python train.py --num_attention_heads=4 --head_dim=32 --intermediate_size=640 --norm="rmsnorm" --norm_place="pre" --qk_norm=false --init_std_o=0.0 --optimizer="muon_variant" --final_lr_fraction=0.05 --train_tokens=324100000 --max_steps=9303 --dataset="wikipedia_en"
MLP neurons of a small language model. Each row is named by its layer, matrix (up: input weights; down: output weights) and neuron, and shows model dimensions 32-159. Each number is 50 + 12 x the weight over its row's rms, rounded and kept within 0 to 99.
Before each neuron's rows, "fires on" lists the tokens most often at its 100 highest values on Wikipedia text that the model never trained on.

fires on: "–", "ov", "occ", "um", "pp", "of"
L10.up297:62 47 44 48 40 31 74 55 70 49 50 55 82 49 25 50 60 53 28 50 10 61 69 56 39 39 47 48 42 51 45 47 56 51 37 49 41 55 52 55 58 42 27 63 43 54 38 40 46 43 56 56 66 33 48 31 39 36 64 59 51 59 45 42 28 61 31 61 28 58 64 41 41 38 56 38 62 54 50 55 65 34 46 42 32 44 54 49 46 53 40 41 31 44 49 40 38 45 30 32 50 52 68 48 58 39 51 59 47 47 52 62 38 55 47 62 55 51 37 50 61 55 60 89 56 46 48 57
L10.down297:58 48 65 50 61 53 50 57 59 44 43 64 50 51 56 39 31 49 53 59 69 51 57 60 38 42 43 41 62 44 65 69 53 34 64 63 55 57 56 50 48 39 50 33 51 62 44 37 41 40 54 65 51 82 52 59 64 32 37 39 42 43 54 53 49 50 51 51 69 41 44 61 33 49 23 60 47 64 57 54 32 56 63 53 68 59 43 65 51 39 62 44 60 54 61 78 58 65 55 36 60 49 46 49 58 61 61 62 26 68 41 50 89 31 70 48 45 45 58 56 64 55 25 36 51 51 49 74

fires on: "n", "al", "er", "el"
L6.up631:30 49 84 55 53 43 56 46 57 45 62 56 42 30 43 35 48 33 58 82 38 56 66 60 41 62 42 63 64 44 53 68 54 27 38 50 41 43 44 49 48 57 50 47 39 58 45 60 46 49 69 54 41 72 56 54 36 64 46 49 30 49 55 54 41 62 56 57 46 73 22 38 42 48 45 39 70 51 39 46 42 53 35 48 36 63 61 35 54 54 52 50 53 40 48 17 38 63 37 63 50 83 70 59 70 24 49 40 58 49 56 50 49 58 61 40 71 49 70 66 58 59 74 43 44 48 37 55
L6.down631:56 66 86 73 40 40 49 63 49 45 35 66 60 44 25 27 39 41 41 69 58 49 44 55 65 44 48 38 69 34 53 48 43 49 43 44 62 45 43 34 47 73 54 41 49 27 36 42 53 57 46 60 58 64 47 47 43 37 32 43 65 37 54 41 69 51 50 58 42 55 44 68 40 55 66 69 66 34 46 63 58 46 48 60 54 48 38 63 28 56 54 44 33 36 27 39 54 68 43 65 56 21 32 44 65 62 43 53 45 61 39 45 25 49 37 48 51 62 41 44 46 73 60 62 40 59 69 78

fires on: "sub", "includ", "at", "amm", "of"
L2.up573:48 35 56 60 46 45 52 49 59 55 45 50 48 55 42 44 52 35 48 61 45 47 42 45 47 57 55 49 59 43 55 22 38 53 54 31 51 69 61 45 45 44 56 43 53 56 55 38 54 65 69 68 52 59 71 37 34 15 46 48 48 59 66 72 43 45 67 43 47 49 81 65 48 61 78 41 70 50 51 57 54 51 54 70 53 56 36 61 63 37 64 57 40 38 44 41 63 59 41 67 52 53 76 69 58 27 56 32 56 54 55 55 52 49 45 78 49 23 78 50 46 42 39 51 17 47 31 47
L2.down573:55 55 57 49 48 44 53 32 42 43 48 62 48 56 50 40 54 63 53 31 45 55 45 50 45 40 69 52 40 47 38 47 63 64 50 32 50 47 45 48 32 38 48 51 54 41 38 47 38 38 59 45 39 60 58 40 69 39 39 56 48 41 30 37 34 38 68 70 44 21 40 72 62 48 57 33 69 60 53 17 54 48 28 51 42 46 52 62 45 33 30 62 84 70 45 35 56 32 57 74 45 44 61 30 62 43 64 52 60 38 44 60 39 52 60 59 53 54 65 47 63 47 63 42 69 61 44 31

fires on: "University ", ". ", "es ", "190", "al ", "ks "
L6.up147:63 50 79 47 64 50 65 53 29 27 64 59 31 76 35 60 21 58 39 66 56 33 57 45 61 44 59 31 36 59 32 32 57 61 66 46 38 44 37 32 57 50 30 53 46 67 55 54 55 45 65 56 67 65 37 49 32 52 69 48 53 44 46 61 63 44 42 67 63 70 68 72 36 54 52 39 44 50 44 45 48 52 65 54 43 61 52 54 49 60 70 44 54 67 44 46 44 53 59 52 43 53 56 50 44 53 53 59 53 65 45 60 50 52 41 36 43 70 42 43 56 42 39 61 52 57 59 57
L6.down147:65 68 65 65 62 49 38 49 68 43 31 50 55 44 60 47 49 37 68 41 44 55 47 75 71 62 56 47 60 60 59 48 46 48 72 47 45 51 47 31 63 51 56 67 47 63 28 56 47 54 51 44 48 28 48 46 61 45 50 40 57 48 72 75 45 53 52 76 81 39 45 15 51 40 53 49 32 66 52 48 48 45 36 52 56 53 54 61 51 56 69 55 48 50 28 29 43 44 72 22 28 60 71 54 40 47 52 60 63 49 42 49 51 28 60 43 53 47 74 40 52 52 51 53 41 66 53 45

fires on: "ter", "at", "r", "sub", "Le"
L2.up560:63 11 45 59 35 45 13 45 71 38 54 34 40 34 56 52 54 41 54 61 60 28 33 45 59 44 61 52 47 46 36 31 45 59 55 33 50 24 52 49 53 28 43 60 56 54 72 53 53 53 39 49 65 79 54 37 26 34 49 54 43 51 52 66 40 62 71 44 39 36 74 52 56 58 56 46 57 46 66 53 56 47 63 60 76 43 36 62 46 44 51 70 48 41 30 50 60 49 67 53 57 26 48 61 48 46 54 53 38 62 65 45 46 51 34 62 47 43 61 66 43 44 34 58 31 56 57 49
L2.down560:57 63 66 66 46 52 49 34 29 57 64 50 31 57 40 38 64 48 48 40 63 62 44 51 44 49 63 44 52 40 48 45 43 59 52 39 54 23 55 51 46 41 59 38 40 66 47 51 55 40 42 54 58 48 51 49 49 43 31 49 49 39 24 42 34 38 44 50 53 57 67 55 50 57 40 53 60 48 43 24 37 74 35 36 61 59 49 51 61 48 51 51 81 52 43 74 33 58 42 65 58 45 51 29 49 55 46 67 44 39 46 55 31 63 47 49 38 56 39 62 36 48 61 41 53 57 69 28

fires on: "g", "ass", "IS", "pl", "cl", "bec"
L6.up461:69 44 34 65 60 51 61 40 45 55 39 35 53 61 72 66 56 78 27 36 38 38 44 57 45 43 58 34 36 72 62 26 51 68 58 59 50 31 59 38 52 33 60 47 60 35 47 39 52 46 56 48 55 39 54 38 66 54 40 70 64 57 51 62 41 47 29 56 60 23 69 51 50 55 84 73 51 47 42 60 57 38 52 67 82 53 46 52 35 42 56 59 54 47 43 54 78 54 49 36 41 33 44 43 32 58 52 47 60 59 40 60 45 48 52 48 49 69 20 41 38 34 44 48 62 62 43 52
L6.down461:46 47 28 32 63 71 60 54 43 40 62 52 64 55 55 78 48 51 46 38 47 49 43 43 35 59 31 51 31 63 58 63 52 60 56 36 42 36 74 29 55 36 50 47 59 62 35 43 53 48 71 56 36 45 34 44 58 43 51 59 53 48 54 56 40 55 44 48 51 38 51 47 42 35 52 46 13 71 54 41 33 52 40 61 43 45 58 32 56 74 72 48 53 70 69 53 40 36 61 62 47 65 60 44 58 41 39 52 46 58 64 59 51 40 60 55 50 57 55 48 57 04 44 49 70 51 44 51

fires on: "di", "uck", "um", "er", "n", "il"
L6.up418:31 49 46 47 47 44 35 68 63 38 60 55 37 55 39 40 59 26 59 66 52 61 41 40 57 56 63 39 61 52 55 47 53 45 47 24 42 88 34 51 58 45 36 48 54 54 44 69 35 48 82 55 42 62 43 56 48 52 54 26 36 30 49 44 65 55 75 61 41 68 11 28 49 53 21 44 35 43 57 62 53 59 49 31 35 51 41 45 48 50 36 53 42 63 58 49 43 69 53 59 52 43 65 50 54 27 55 51 44 46 59 39 49 34 59 47 84 29 70 53 47 53 50 64 46 42 38 55
L6.down418:57 21 79 74 50 38 29 43 52 69 31 44 45 30 56 38 67 45 56 52 64 65 59 45 70 38 65 57 63 21 51 64 55 44 38 50 62 44 54 43 47 65 54 37 47 27 43 59 58 55 43 59 49 60 43 55 50 50 53 50 55 42 52 37 67 61 67 57 48 37 64 73 61 62 49 76 63 55 55 76 43 63 46 43 43 43 51 70 57 49 52 63 55 38 27 59 46 70 64 53 38 38 45 56 42 57 39 37 52 48 39 58 57 58 20 56 57 50 41 45 41 48 79 62 44 49 58 73

fires on: "ab", "cl", "Ph", "IS", "ph", "P"
L6.up540:53 24 79 60 59 52 69 46 60 47 55 42 43 57 53 77 36 65 41 58 43 49 60 38 39 48 72 17 39 60 67 14 59 56 59 48 61 41 60 34 57 59 47 48 58 54 69 47 49 45 59 42 54 53 39 41 50 47 47 45 36 73 32 36 20 55 30 60 60 54 70 71 36 57 45 48 55 41 45 62 58 42 55 53 51 59 54 49 28 35 53 68 53 52 24 42 62 50 52 48 59 50 51 46 27 39 65 55 50 56 51 49 55 50 52 46 48 59 32 44 47 34 32 32 50 48 59 54
L6.down540:43 55 55 78 76 60 61 62 59 49 34 54 59 57 26 64 52 50 38 57 50 24 60 49 57 66 34 51 48 57 53 57 34 55 50 48 77 41 53 21 55 56 61 55 49 45 30 34 49 53 69 53 44 34 49 43 43 34 45 41 55 53 64 52 43 34 42 44 73 48 54 32 53 32 43 52 44 66 51 51 40 53 54 55 63 50 46 38 55 85 76 55 50 66 52 56 36 56 75 47 33 46 46 40 51 49 38 57 45 59 53 58 47 36 62 47 59 63 67 37 66 25 66 69 43 68 42 47

fires on: "al", "li", "ti", "ug", "u", "er"
L6.up89:49 36 82 79 51 71 51 62 68 51 57 51 40 52 37 32 40 52 59 61 58 50 37 61 28 59 41 45 69 43 61 48 37 46 43 47 56 51 35 59 48 60 46 31 43 45 67 64 39 53 47 48 47 72 56 54 42 46 37 38 46 57 50 32 42 28 75 50 51 62 50 32 24 34 52 48 53 28 53 41 47 60 35 52 32 48 43 41 53 33 53 54 57 67 17 36 35 46 51 47 62 48 52 69 48 26 66 39 34 36 56 58 52 34 49 47 59 40 70 59 49 54 64 54 32 43 36 42
L6.down89:63 39 62 79 60 47 58 53 46 66 31 62 37 54 55 41 43 35 66 42 56 51 53 51 41 61 65 46 53 42 35 25 53 45 41 34 62 55 36 51 36 54 64 30 53 35 18 46 36 54 37 42 45 66 58 38 41 50 40 44 71 42 43 38 51 64 38 68 62 44 50 55 46 67 56 58 70 36 46 73 51 45 34 36 55 49 55 68 50 51 22 60 49 55 32 44 68 57 41 65 51 47 41 46 38 57 61 62 40 55 61 78 45 58 57 55 58 52 47 68 49 73 38 55 30 57 59 70

fires on: ".", "z", "m", "ch", "v"
L10.up226:46 44 61 27 39 57 35 67 49 53 50 40 36 66 39 48 56 76 58 55 63 57 40 46 51 85 36 51 63 57 70 73 45 68 53 56 51 48 58 46 51 41 59 38 45 55 58 53 58 71 57 56 52 47 45 36 50 42 42 50 35 48 61 39 41 44 64 27 60 41 85 54 47 44 43 67 42 65 88 46 50 52 60 40 66 73 51 41 55 67 43 70 38 45 46 71 71 49 64 54 55 57 29 66 43 63 44 61 60 59 49 35 56 55 49 51 48 52 42 55 49 59 57 30 26 55 66 50
L10.down226:52 35 63 66 71 65 62 25 57 65 72 47 42 48 42 58 74 58 41 29 54 29 65 47 71 33 62 47 37 27 38 49 22 59 40 58 52 42 50 51 38 40 53 46 57 46 35 46 60 47 35 57 35 42 32 43 45 63 59 40 55 30 41 47 66 64 56 65 51 54 15 36 51 60 73 35 59 64 39 45 42 38 68 76 47 54 56 54 39 57 50 53 41 55 40 34 44 46 58 52 33 31 62 40 48 58 38 41 66 41 54 58 25 47 26 47 59 54 48 56 58 61 56 66 49 50 40 33

fires on: "cl", "r", "v", "Ph", "Ch", "C"
L6.up620:68 36 50 65 49 62 42 40 46 50 43 35 64 79 49 60 62 42 57 38 49 61 32 41 63 38 62 48 58 58 45 23 44 52 60 44 22 56 35 43 78 49 49 59 38 59 53 51 47 40 47 50 52 39 40 27 46 40 53 53 60 61 29 52 35 52 36 36 36 46 49 41 19 53 35 50 47 17 45 65 56 40 51 68 60 59 52 43 23 41 56 54 59 47 44 45 39 67 59 55 42 44 60 49 33 54 57 58 49 64 62 47 48 59 45 36 56 60 38 42 39 37 51 20 83 59 47 49
L6.down620:58 58 36 63 77 64 39 50 52 60 49 51 40 58 63 56 73 43 38 45 51 38 60 45 46 61 66 70 50 40 69 54 52 69 65 44 65 44 60 43 65 48 55 47 45 36 50 57 52 24 62 43 44 55 71 59 49 58 65 48 48 58 50 58 33 48 31 66 60 48 68 41 51 53 47 56 30 61 66 55 50 49 59 46 54 74 35 36 76 59 56 43 54 68 56 51 33 46 73 21 40 61 36 59 52 34 30 58 56 45 45 59 54 31 76 68 53 52 62 48 52 18 52 55 34 55 51 52

fires on: "op", "and", "et", "occ", "an", "of"
L10.up482:51 38 61 46 27 50 79 58 51 43 59 52 87 59 54 35 44 45 33 42 28 62 74 44 17 63 34 32 48 48 49 48 42 43 32 42 39 52 56 46 43 36 38 58 31 49 38 44 44 63 63 63 48 37 69 51 40 42 60 40 55 64 66 36 36 48 33 63 52 47 70 38 64 42 54 56 70 60 71 46 48 45 43 58 28 51 54 55 34 57 53 46 38 54 53 38 31 39 46 69 47 41 51 57 48 44 60 55 58 39 51 67 49 36 65 50 60 82 48 65 51 53 65 48 54 36 59 43
L10.down482:71 58 49 51 74 57 42 55 55 46 50 70 40 34 49 38 50 56 47 54 69 41 59 45 50 26 43 42 48 30 47 47 57 39 58 63 45 39 59 61 62 69 52 21 42 59 43 32 47 56 49 32 63 41 27 45 59 52 56 47 43 36 52 52 51 51 57 72 66 48 53 55 24 54 40 45 58 43 37 47 56 47 52 42 64 58 67 65 60 24 33 57 64 54 62 83 54 58 56 54 59 60 57 34 54 62 56 75 38 55 33 33 52 52 55 67 55 34 70 53 54 58 43 33 44 45 32 55